{"vocab_size": 8192, "norm": "rmsnorm", "bias": "none", "init_std_down": 0.0, "beta1": 0.95, "steps": 4972}
MLP neurons of a small language model. Each row is named by its layer, matrix (gate and up: input weights) and neuron, and shows model dimensions 640-767. Each number is 128 + 24 x the weight over its row's rms, rounded and kept within 0 to 255. A neuron's up and down rows have the sign that makes its largest values positive.
After each neuron's rows, "fires in" lists the words (lower case) most often at its 100 highest values on Wikipedia text that the model never trained on.

L4.gate175 [108 163 123 109 157 134 154 132 129 100 129 140 186 112 119 129 160 168 129 102 120 146 118 131 133  85  96 148 153 122 121 155 161  73 112 138 117 153 153 124 151 128 189 140 165 105 129 119 118 107 127 131 143 138 175 132 138 132 131 146 116  97 101 136 161 140 160 140 145 105  53 120 120 154 140  86 101 143 122  98 139 117 142 126 104 158 123 151 109 117 116 125 153  85 130 104 144  66 147 122  78  96 120 145  78 137  83 140 148 152  92 111 132  95 139 109 158 133 107 150 139  86 124 132 148  63  95 147]
L4.up175 [168  93 128 187 140 128 114  94 134  77 136 105 130 118 135 146 137  92 124 131  85 132 136 106 124 166 146 166 123 122 125 174  95 136 126 166 101 156 128 112 125 124 155 167 146 156 111 129 102 120 145 141 134 104 102 152 144 176 122 123 133 155 123 133 154 162 154 147 152 117 122 139  89 175  99 107  74 137 167 134 107 149 123 160 125 131 165 117 119 130 131 140 139 189 125 104 149 103 156 121 139 120 114 140 126 126 130 117 105 139 143 108 139 101 101  91 134 158 149 190 156 150 182 143 171 114 117 156]
fires in: "of", "among", "are", "were"

L4.gate41 [103 103 115 136 120 180 121 115 120 152 153 138 143 165 103  86  93  67 127  86 156 133 129 142 115 130 100 102 119 172 130 123 138 135 110 169 109 117 152 115 108 121 150 154 157 150 114 144 160 120 132 130 130 147 118 123 136 158 113  99 106 153 150 160 142 118 125 134 138 174 154 147 147 158 103  86 115 125 164 101 110 119 124  81 127 130 166 111 106  89 100 157 164 155 115  99  92 126  93 146 156 105 114 105 157 117 129 145 132 103 102 169 132 119 124 118 140 116 150 105 137 131 124 128 120 134 128  94]
L4.up41 [ 84  98 110 159  99 102 127 154  94 138 178 130 119 142 145 142 155  95 129 165 106 128  80 139 142 104  92 159 123 114 126 127 156 157  65 117 145 117 112 169 143 156 153 143 138 125 119 141 116  97 104 149 115 154 119 104 100 132 141 115 168 191 157 150 120 105 145  86 146 145 148 113 155 129 129 143 131 129 113 150 161 118  76 186 124 140 112 126  79 121  81 113 127 116  57 122 129  96 106 124 134 134 109 125 116 175 100 117 125 109 145 157 112  95 118  72 147 100  99 113 158 113 155 118 159 118 134  97]
fires in: "of", "in", "is", "has", "into", "was"

L4.gate1046 [ 81  99 156 172 108 129 138 137 127 140 155 144 175 126 156 132 143 119  81 113 128 131 127 108 179 126 113 113  85  98 138 128 157 150 109 161 150 113 107 129 175 130 129 133 139 109 132 142 107 141 137  93 118 137 111 140 126 203 150  86  83  94 135  79 138 133 120  97 134 127 140 161 170 152 116 150 129  99 173 105 140 166 104 126 123 167 162 156 162 130 121 106  87 121 101 144 167 147 107 139 179 116 109 160 132  98 102 132 138  60 153 106 100  79 176 145 167 143 162 107 143 127 113 104 149  99 172 124]
L4.up1046 [ 81 106 122 151  99 133 133 135 143 131 124 103 118 138 159 104 126 144 101 128 131 163 157 135 131 111 129 174 154  94 107 112 150 124 134 108 160  98  96 107 167  81  95 143 155 172 170 117 123 100 105 125 184 137 147 142 110 121 159 163  99 163 158  91 139 122 125 148 162 145  98 125 159 134 107 113 122 108 111 119 161 156 120 141 168 157 152 148 129 107 121 112 136 102 115 115 162 147 149 120  99 152 145 104 129  92 122 168 115 178 143  89 111 132 172 158 110  96 106  86 169 168 105 156 118 111 168 136]
fires in: "s", "the", "its", "their", "amendment", "his"

L4.gate701 [161 163 141 100 136 122 126 163 112 173  99 118 149  93 140 117 118 140 130 127 155 149 117 132 128 118 156 133  89 106 134 144 181 109 128 136 106 140 158 149 118 151 117 125 132 139 103 129 122 134 141 108 144 148 157  93 134 157 138 133 161  96  93 149 110 131  67 136 154 141  82 114 128  93 132 113 136 122 126 126  94 127 105 119 191  87 139 139 153 132 134  70 114  93 133 142 132 124 179  97 140  87 104 128 125 143  83 172 127 163 123 134 107 138  80 131 151 158 139 136 102 148 136  57 138  96 152 114]
L4.up701 [ 70 120 110 161 135 147 121 149 116 107 125  96 137 156 129 125 186 113 175  96  84 138 137 132 165 122 136 118 150 113 133 124 123 132  83 100 152 135 130 145 123 124 128 128 125 144 107 146 138 128 164 107  76  97 130 129 131 119 124 128 141 135 159 143 168 152 109 172 122 147 129 145 122 128 102 178  84 131 125  79 131  65 148 127 142 126 114 181 141 131 131 105 144 107 132 170 163 110 100 138 184 114  76 154 129 163 167 117 105 129 102 135 154 122 118 128 149 176 125 102 138 149 123 121 132  95  88 143]
fires in: "is", "are", "of", "to"

L4.gate1653 [118 127 105 153  79 158 189 173 137  91 170 116 123 143 144 143 125 151 164 111 169 160 126 157 128 154 133 154 106 179 107 132 127 134 102 121  86 130 120 173 161 145  89 119 103 137 158 141 121 148 166 102 121 147 121 139 132  96 108 150 164 124 129 114 168 166 111 125  97 116 142 112 158 115  97 127 141 105 146 139 129 153 144  84  71 151 118 144 140 152 134 119 130 106  96 138 104 132 165  71 156 129  81 161 139 134 120 140 120 146  89 129 146 152 122 128 131 113 120 146 124 100 147 117 103  98 166 150]
L4.up1653 [ 82 145 133 119 137 105 125 111 103 135 147 120 121  96  72 147 105 133 123 130 128 171 106 113 164 121 108 156  66  84 121 125 126 165 112 121 144  70 123 138  67 101 111 114 154 124  96 149 132 167 142 124 148 170 113 119 154 129 151  96 152 135 115 120  96 137 127 130 129 138  96 118 112 102 142  99 163  98 116 152 167 111 110 119 145 129 127 135 124 131 109 137 173 161 124 127 143 167 168 124 135 117 145 106 164 187 144  76 146 162 156 145 141 133 159 177  96 117 150 117 151 147 125 137 129 125 122 140]
fires in: "also", "been", "not", "was", "still"

L4.gate720 [160  78 142 114 161 122 157 147 148  86 124 123 134 154  86  90 150 123 139 134 141 157 140  85 160 107  77 146 139 174 130 146 160 144 143 133  99 111 158 151 115 165 131 125 141 102 122 133  65 118 119 143 151  82 128  49 146 156 128 143 134 127 147 100 159 100 104 131 176 132 166 118 135 104  82 140 194 121 154 150 140 131 118 130  76 136 126 146 153 131 179 134 115 163 128 109  79 153  93 150 124 134 144  91 104 134 133 105 166 106 128 137  40 115 134 144 146 142 134 158 120 102 192 122  95  98 159 144]
L4.up720 [121 131 123 116 172 124 132 131 141 115 126 148 136 134 103 112 115 136 112  73 190 134 151 102 143 147 169 118 129  96 159 120 101 150 110 131 128 123 181  88 108 134 120  96  70 119 123 118 120 110 148 131 108 129 151 126  87 153 145 127 138 113 108 160 157 149 133 118 159 129 115 121 126 142 117 150 174 143 115 143 127 102 141 150 121 150 105  89 144 128 154 144 149 121 148 163 144 115  87 117 107 118 143 141 159 160 123 149 119 118  62 147 123 155 144 138 146 116 146 108 110  83 144 162 127 147 124 107]
fires in: "the", "a", "s", "his", "her"

L4.gate1338 [144 113 118 146 142 115  93 149 136 132 132 120 130 107 149 157 145 107 123 115 118  99 160 114 132 141 136 129  88  94 138 169 111 129 136 138 149 117  87 136 133 132 129  93 186 138 157  84 132 141  88 121  84 115 110 125 116 122 145 142 142 163 135 124 158 106 140 160 109 112 162  97 175 132 121  99 178 142 135 140 146 101 128 113 120 154 165  81  99 154 136  90 132 114 136 169 115 106 114 153 105 122 147 136 101 131 125  65 165  94 127 137 109 130 128 129 145 114 136 173 120 143 174 121 133 122 146 128]
L4.up1338 [117 101 127 134 141 185 125 122 137  76  75 116  95 129 107 167 110  87 149 152 133 152 103  83 104 112 131  80 128 153 152 144 148 135 121 140 161  64 142 126 112 144 145 136 121 138 135 169 118 115 109 109 163 149 140 136 118 126 114 116 123 124 119 110 117  97 120 159  97 164 156 162 156 148  95 170 141 104 117  99 136 119 196 116 173 103 150 150 117  95 140 139 139 143 114 154 136 159 147 144 177 123 150 133 135 170 148 105 162 108 115 135 161 127 140 184 128 123 157 138 152 168 112 127 145 144  84 145]
fires in: "was", "to", "not", "as"

L4.gate2047 [116 139 140 123 165  90 142 114 103 159 140 159 115  97 100 128 125 129 126 132 118  99 111 115 117 210 112 133 145 166 113  97 129 131 142 149 143 151  99 110 124 121 183 120 105 115 148 133  97  94 117 124 154 134 100 166 132 126 139 132 136  85  95 164 119 160 137 129  93 154 161 105 113 161 126 147 125  95 125  81 166 132  98 126 135 147 117 165 114 122 101 148 119 130 134  86 105 119 142 196 146 196  83  98 134 142 112 132 155 137 106 132 106 138 116  82 176 134 148 152 123  97  93 141 106 145  87 146]
L4.up2047 [125 154 120 137 130  94 159 122 124  94 119 133 138 141 110 146 119 171 131 102 151 129 115  71 137 116 128 156 133 162 137 144 137 131 105  96 154 109  83 123 144 110 106 131 163 137 156 153 159 124 125 104 147 129 105  78 162 145 152 149 123  94 143 146 142 128 137 121 176 123 143  60 109 147  88 118 149 153 133 128 136 133 101 141 152 129 106 135 144 141 128 105 132 123 127 157 103  86 141 143 123 103 172 108 105 141 124 116 181 119 126 136 123 112 131 101  93 143 131 127 158 109 109 100 149  95  73 131]
fires in: "of", "to", "and", "or"

L4.gate607 [178 116 149 153  89 140 163 118 110 110 145 137 132 132 125 105 109 148 154  62 101 174 124 117 123  95 111 145 153 121 122 132 167 168 108 150 106  77 145 113 103 107 136 128 145 148 131 196 115 116 177 168 128 137 148 152 117 152  94 147 136 152 116 108 144 149 113 121 121 145 108 157  98 130  85 110 138 150 128 115 145 132 129  82 132 101 131 176 123 139 152  57 100 133 165 141  94 140 104 120 120 157  96 125 123 163 107 132 117 125 135 141  95 130 109  85 112 128 101 146 131  92 168 118  99 123 156 124]
L4.up607 [143 148 155  73  92 145 140 139 167  93  83 102 188 141  93 124 115 128 115 109 147 140 136 172 149 118 115 110 130 127 126 137 158 118  94  92 110  89 180 127 105 110  90 143 145 123  70 107 135  78  91  89 115 115 112 144 152 122 122 120 106 121 142 126 111 144 150 109 118 138 114 156 172 109 133  84 152 129 144 189  95 155  81 129 109 155 122 166 107 104 115 123 159 135  65 119 100 149  81  71 141 112 128 148 120 141 146 148 140  96 109 151 134 114 105  87  72 146 107  84 120 110 121 100 145 141 170 145]
fires in: "a", "in", "an"

L4.gate53 [ 96 129 128 123 133 120 104 174 139 120 129 134 129 118 112 143 114 118 106 135 173 130 100  72 127 119 166  94 127 139 155 134 127 130 112 101  91 173  96 105 100 115 136 123 135 123 149 110 147 139 129 115 126 185 142 168  96 129 113  89 135 149  85 163 130 141 152 140 136 134 193 110  94 124 110 121 142 144 113 123 132 132 140 148 136 143 128 140 121 107 124 147 148 108  96 135  82  88 174 148 107 161 163 128 146 107  81 182 173 118 156 129 160 167 152 121 129 136 163 142 119 123 107  92 117 153 132 116]
L4.up53 [128 141 139 167 152 144 149 134 115 134 110 153 135 109 126  84 103 103 116 115 136 107 158  84 170 144 108 143 117 145 110 142 113 146 111 150 109 105  93  97 132 137 123  97  99 139 133 135 111 125 154 153 118 187  81 166  86 146 105 101 159 113 103 151 148 171 137 100 113 169 129 139 164 145  92 121 150 123 108 138 127 146 137  98 141  92 110 113 147 115 119 136 129 121 111 163 111 114 104 144 116 143 133 137 127 137 109 139  98 146 142 146 133  90 139 162 125 145 117 139 112 160 143 157 107 152 125 142]
fires in: "his", "s", "her", "the", "first"

L4.gate1604 [131 123 148  93 123 141 131 113 160 129 131 111 131 154 155 115  88 103 106  89 122 155 131 126 113 147 140 144  88 148 129 141 132 112  81 161 126 122 138 102 107 114 127 104 136 106 128 139 133 108  90 118 162 139 106 149 133 160 157 130 123 116 107  94 126 159 137 107  89 115 134 127  85  86 101 133 126  69 168 101 121 165  95 152  87  85 165 136 118 149 122  99 127 136 129 126 135 120 111 118 131 120 160 133 105 138 118 126 162 136 141 145 149 108 122  94 169 120 133 115 162 134 153 151  88 182 139 119]
L4.up1604 [101 156  69  79 121 112 142  96 154  81 145 129 114 124 120  86 122 150 121 102 108 139 106 134 160 156  91 124  80 120 126 115  92 129  97 121  88  90 122 114  92 158 150 106 133 109 129 144 105 129 111 104  79 154  92 113 162 123  94  93 114  99 109 139 122 149  98 138 118 135 149 103 154 131 125 113 127 127 127 146 142 138 122 125 149 154 128 174 153 128 167 136 157 182 105 140  96 168  92 113 118 125 106 115  89 156  68 148 121 122 117 120 133 141 110 117 140 149 137 154 130 137 170 117 137 116 112 109]
fires in: "of", "about", "in"

L4.gate243 [127 104 118  97 151 124 152 124  89 129 108 135 116 133 109 115 113 104 132  86 166 143 124 106 109 162 116 115 127 126 105 103 131 154 160 125 149 136 126  92 132 148  98 131  77  93 137 127 104 154  94 112 147 164 132 126 120 127 109 104 123  84 144 168 136 186 110 130 160 115 107 147 165 135 140  94  98 147  88 135  87 118 131 131 139 169 151 139 102 102 120  86 126  98 150 128 166  60  98 164 117 124 119 155 127 123 126  97 184 166 138 117 143  99  82 100 131 144 140  85 132  89 139 111 153 117 136 137]
L4.up243 [116 106 126 123 128 147 128 143 147 145  93 147 134 117 167 128  79 134 110 125 129 125 145 167 173 105 110 134 108 124 161 139 126 131 161  89 137 165 101  92 188 118 128 122 108 120 128 116 110 157 146  91 130 180  83 126 118 122 125 119 132 146 128 115  87 145 109 130  94 137 141  88  98 150 111 170  91 117 121 118  86 143 109 120 121 164 149 112 150 151 121 105 108 149 125 157 120 140 166 117 115 124 124 122 101 146 142 149 133 130 148 123 115 137 123 165  85 150 113 112 121 151  63 130 109 110 128 142]
fires in: "his", "her", "and", "or", "their"